config.yaml
d_mlp: 1280
attn_scale: 0.125
lr_mult_up: 1.34
beta1: 0.9
MLP neurons of a small language model. Each row is named by its layer, matrix (up: input weights) and neuron, and shows model dimensions 128-255. Each number is 500 + 25 x the weight over its row's rms, rounded and kept within 0 to 999. Numbers have three digits each.
A block is one neuron, or neurons of one layer that tend to fire together. After each block is what it responds to, as a language model described it from the Wikipedia text at the highest values.

L11.up273:413509512490482496544514492524499502544471521476509539509453508476470478504453535444480497531522496489497491502499524486508496522509508507525491485499482491468541468497477499443537490487507495498437510517470503479489542524498464514508471510501493508512561480524487512526491480488484489501498495511479541453455555490520545474486482483497485481474500524480517493489479501534510482517530
L11.up870:474518546521506499499506509519520503522517512490538515549523517460488510524486564449522485482518480517511509465512500514532485463493471489503477499506502499509490498487503464487557525491497499510481466502519455514509499504461471472500468503472537502501552462493429475502536493504490520545471487461502481519485501472530538503527578508538512492539470518482497496485509513498522508521492
Description: Word-initial c fragment. Fires on a lone word-start piece, mostly " c", that begins a longer ordinary word split into pieces: c|rowd, c|atch, c|ameras, c|ounsel, c|urrently.

L5.up15:500527550495501514474485540495490433514493534524517503500494544491533525528481465514533483526515476516511490512492451495482484492512523545482574455482465503474502481464487514514502502465477500559454477490483487525526497464476480511496489507501487484470530548498502502505485518506514477511505516461463480452512490537489507460524539443493524514503492495467473480546476500497525525512505
L5.up119:466548539492496516467475466499476464515480456522533476566451514496514518501450501510507503489520537486534502513526502560486548478497476503466512476493492554515501516442492471492502507463475505515468504539518474529494493501485521456504449510537508495515491565493468467488499529514485548506477499512464499484442512482488510501511525467467540531515488485509483460563505477504520500507510
L5.up431:492521557516488485467495475499425485529479488491546499551482525519508487498468504485490503474524506455510526520492502548450519497475511504463468473531530510503516530467520508485498509454474534491530565536534463476461527505532489470513482490494510482486480496479509494505515539508501509481525504526476521475515480546508504492506540494475546518486477536470502494515503496479487510499518
L5.up607:504546521493480505467495507532454464536517508489541496568491520517495505471465471494524517495518527520519511513489465540462539506466516536474535484505514529510515504471501483503513509464460519512483503511501495515505531502481541470488495512485512468501495507486475490502492505482493511540491510518470494458524507536512480494502532465458509496459456550470489471582540494471516496525523
L5.up645:488510525515535486442487501550440491522479512483521497514479533528506523506475496503467494484564502500513485502530476514480537506448523506478503496519527528529532516471484532478503481480454511559494562532507496496486543526507519443528501509488502468521562521489470487520508502476468478509481489496479537454517474505478482513523505476486505527471474515518487454548529492517467500498502
L5.up873:494531509517476517463489492477458450488462520482503478508464584484524512520490481524515497466503510492498534512517494537482539500511526516466521481514509488511488512497513550494494535481467478567524509508532498458513553524423503524472459511463505482453498471480475478481496496509530513502552527520476492468467486525460492497498544436480498507503505559483466484541481506506509489501481
L5.up893:477509552506483499477484506506472455506519454498527490521454525490504499494474537512485472498508531499529503502503469544457533495522489526492494446508486562518501456459518518483529538446476507523484488508465496495524494513492505505468488533494517469510492505470492513500519553502514526479465492518474541493455510542532528511504485467487502538472458495481482490535480491523515502512450
L5.up1141:525512495521494538462479515472477468493473522435511505538475540502507541511493491511524474500517555498530498549481465531485521476495521524525505486503496529491488500469519511483509467516454483514454505515495515505533506485522500506502491499460507479478497553511439477481502499492504484488519504473471473478520522535442481493476538465482549509482504503494493473474509501486497493501557
Description: Mid-number digit pieces. Digit chunks inside long numbers, mostly decimal-degree coordinates like 55.7460'47'°N, also table decimals, years (20'13'), codes, and Latin name endings (camerunens'is').

L5.up271:463510529501477521455489539526506481455500448548492515505470501469508499515456512520473509507483484474487491507509488491494541430539488477517465526497452494451485473440535459497493514493494471490490465535498467472567528528477466489459514513473523472482476506487504528511496516508488548539534507485492492503486496481522551502499523502498488538476522543504531496488494523537553512533510
L5.up591:506501543462436507527503527494505513518483486499498494529514497544474496501494530474488472491487509492512502505493542492474500498526454467516516462486514498471506473483469452482515484497486470507546482519467501495483521452496493452525505472485474520532509517456520510519516492486512514511449529473491478510483534484507527476436496530449520497507527502536517498461497492509473518575500
L5.up605:484488521489454534489497579499516478518505504497497543465503522503501508548481509479504509476517480492496500517510481442502488508519492515525523458511450502543486438507507492476486491531487486540485492522445530492462484496513509510535500506481507456477548544467515494508498498490493536485485521435480502455496490525518558491474507467500485508484468496473511470508472488546490506498487
L5.up730:510508489522501507489505551485473502529492495494508515496507481499512507528463535465530508503493472498496507488492473484481472457530471469475510470481469505513491456509489476491517508482516465501475471534448505533494505487481508481521476503529477496500521536484495488506456556506488533502451506475474474517516504508529519501446481505496520520499471501501517481505523478514507474507478
L5.up774:487477490507495533486495509530498474507525491476517495500495514470503489471496502551499510502504531484530484482498499463479503453499514515493508518502481522557486448507515516478489476502525483488473454534524512512433475494507571500513480485465489447484489487469489452541452517487513520493488518465484488510526510470494518476501520498475512490474503462504554485487534469509494478496468
L5.up938:471485531488475509464476511489502497481496469560513500493498509499474508528469519447513481497493483503506488470507514523464508465523448473493464516497472517494460454480519478514482499509507475517495507516501504480490535502540493516494500502478512519478494526496528480515535484493485545501498508493499515506509537496522516499460492510477490529451467503538530484509487500519535558494473
L5.up1062:450496522477498547495487518514490518531504552502503505471491527478494505499477486520488512507544484458495510522460475488472475455493479503507523492476490530500503473487479485493528489446479449526474494520479523533478479484480497519539504498512466522517512493477513463535446523501504492470491527483465493478515524513531566488473532489466496478503473499490531470477532456539506489499490
L5.up1213:465514518509512485484513530535498481508498510496534512553497493520477506486465511469464509476530484489504531456526512494485542462506485487504489459465472527523494529465514503450502500470462529486485500575486486503491544502465513485532528481480508490464537525494478486497510501439507511477449543470471526469492486457510581493501502465474479493498520498498540480510539535495514505511555
Description: Word-initial consonant fragments. Short first pieces of words split into several tokens, mostly c, comp, rec, st, P, as in c·ard, comp·osition, Rec·eption, often in section headings.

L5.up69:504548480487498503516518485501496495526496544477510504540507507522488488490474514543447534486498461521524526523525508495520517460525479480510534486514498508512502521495481510474487487506491481477501502490497491509541490485436519508506524494470469513506484494499455493469506476472535488489526512479491477502486489496461503501526511485466519479544517504483522476464499436493554497526574
L5.up86:480518490531485518467499497501509499484482475485561495525523522501503513517463560437508532497475516514535546545485482507509484472501481457485531512542477478490485467494548517496512538517486491482514526511445481443507467468478511546483519502471504494450513514498499521482510460491562509520503507470498479519481501500501510477514512491494501474520530506508508510481443480491493533510514
L5.up202:475540490503494503510521532508493502489458539484521485487517490490498488524478515489488501500496463506525523488504492431521515454536454452494557496468504487507472493510488520491411471492524537453502487545487515501480514485507497556510540511483481513515513510492482521491500516484534502495503500465486469539501457464447521480485515478483511450542523475494535485458488468499483513508510
L5.up270:470527513496492502505511465524474498491459522520523479562459484483537512445473534508501451484520469508545514531524464533498474478509517496441499510487494512522548537496506513454477514502494518474532508492521458539503479528458534509528487471511522497499475473489475534498524486470517496524508487497484505508424466504494548502476501493479503509556538490484506509486498477485555499508548
L5.up328:477507473538500503506504478506502492474501535474533472537531478489490521476498514473495510481479480538537516533512508480505487454527491476482543476494477465550462500505517503502447506533502540466521506493484470482515486490488501535492544477487499504491492509520487554487507485515550492469494506517464464514481478509479513462504537482502544453560529491505499509476501486460460534496529
L5.up344:487514464505455494527516497496509446491481515510483497491468461501532520465480508527473510489491485494550483542554501485497475455528537474478535501460506519480477474524500516480517505518502529481519495496467484528529527502446536517487516509491487487468463475459503526496490529476501536472502504532499487488462517499566510487466507479494501470552530488502523489478464530483527517502497
L5.up527:455536518522531481504473465475509518502507516494554472538488473480469503473480515493477486456496485504525526511533522531510472499498502505450522488487530500477494549500499507448494570524523533506509463494526436514482547472474512540501505482484509451523516465492464504511491464477526478491537507508499481528460496511449498490504515489475507506541535534499495478476513478474493502520555
L5.up1111:481510476530528484495515512517485525436527483517495483494512497498536513475474546462452498494490509447538494502485479497485480445486489442495517519511473445520479516484526538475447522522516469476530499517518535508533496441486534521476548500469497473499474472509490491500511508496539503489520514464481495506481486488466562489502525489498501454520544481532481493492479440519489508522567
Description: Word-initial capital fragments. Single capital letters or short capitalized pieces at the start or inside a proper name or acronym, often after "the", e.g. UAE, IBM, ATP, Katsura.

L7.up88:460538482492530479483490503481522531454526483523509480494490495490495505524471496474481489488528513436507522451476516552478529515477540465491482504534472495534543497475526548489471482501514463478518497513454492516502505494516505418536507496503502495469525478466505454501535503493516454461533478525504504493461500464470534501501528469499507448487494562504494501531533516513480479517516
L7.up391:468547436511516503457490531511459484484509465519533476516469502494540516501451551487503479518489500459502485469522445543503479424500483481492506531505450506504496515485494504474464516517491465481500522499478525534513494436513523469491460476473503499484522507446479520481521491486511524500499487524491510490461530485457527462486533510473492481514545488510489496525517491495508511521549
L7.up398:481503468517505489448472507496490483485513449518525469515477496515475508532457510488453494461490507463510523473506466478520511463504500499493505448510455523567477511480498541452497497489481471538534543523474489537512461490506500538505497486475506507472526530494463519493546476471518542466522551512462488521488523549481530502487502483500506483532505476503512481490452444465474506512527
L7.up590:457504453534507517473498512527482477483491464524538481486519510471516493524471568456521493518476503515518500507506486479503465440537486473488479518530427474501496487499509516507488529523521488491493538522452492493529488468503493519514479479492492503493527478462480508508494487508506470496510489478451488511448505509493569471514496476476507476491529477510518502482502482502498523512535
Description: Acronym-final capital letters. Final capital letter of an all-caps acronym or abbreviation, e.g. the N in ESPN, the P in NRHP, the S in CBS, and sometimes a letter inside mixed-case words.

L7.up565:465526538522525524498482548511492511504514476531538522505555517490525500483476537433467474490515472502483487482485476483475497454496486473530479469522468494496482448452517524486508474471488481474453501505483519473485504523522495540509500523504514521459493514497529538518481474484505484528480486509484497516465503501494560451454493496478476499502491479493464492501488469556538527521508
L7.up604:484510553503473500489507500496499477469466480479510484455542536485457483499479542471490492534536504516498507487531509510502480465497502484493524516505473444498468467495516521486511497527495473495531476487478499469479518552437510519504536504517506527464510491488523501519475452448510538461518502489484466482464453478479506489497542493505484453499492491470495504500501484518528561481493
L7.up1129:510501512545504520511492491489487491519487477494497500524480503478477532473479523474490530466476474491555529465493517506477534484498495453491480490452492490479504473486498475476578440478461481534491511506462493478521503529500476470536477500526487506481495548480477498509548466463472526505504550494504515472460494483499520493477496509472527521528477498518511479488487503517519513491505
L7.up1140:464512524516513529494498507509509545542465519559500468531498503457475496550487514483517489493495500529503543504519539521485495527498472467481457535496495492463489495478488495479474521476462535512529492509485448467487515498562474516502501495494499469448481486464511476496478461514456526501517534509472470498470511482513496503463507524510543507508451530487510480536479485553511505507480
Description: Word-initial c fragment. First piece of a word split into tokens, mostly a lone c, as in c|ited, c|ourt, c|ard; also rec, D, col.

L7.up66:466495490533513519486512476508459503499501537502493510525488511506516500482486530458500481496509461450518501502514474486486479460485525539475472495483454500501508458423547483485502502506509518475518516518512452482482499515527511489494491487495496497493524477478529463524535537494522551478496507501488476474515474508498499492486541512485514516548493511432504515523452520491461528486511
L7.up295:501511452535488518477488504497459460514474513480510473557499517509499524533480499458520485495525499480516501506495532534497516451486475552490500475489496519499515490474540517460490542475450504519469526529496468495479523476499547488537503478479500499518526543471494496492517481487513527462507493517484495472542524535483465497497554503465526520547468496434508494495519505472511514492516
L7.up444:513505521491498539456484486470498483525505525418508487537494500533484519536490514481526458498556531495465505508446526524509501477465472499485511462477507493550499471493533532467510462450482497488456502528490499502483471514512520489517497515529466479514504537515492452501527478461537541495467488494511508504511512489504475480469516507493566499535476497499501506508534473492514520495461
L7.up1048:526529469533486487455501526503451466546491550499563481548511525509498499546497544474510457487526498535480489463505527570508506458489511535483499471496508528519497486446497514501492500516448505522483525485485504495475485481525496482533453509501500486505517471514492465501539490502486521454484513510471482483506519550461508496452516490478536496525495480475466508544519486488452528500513
Description: After-number delimiter. Token right after a number, often a year range or coordinate: closing parentheses, pipes, commas, units or final digits, as in (1782–1839), 10,000 cows.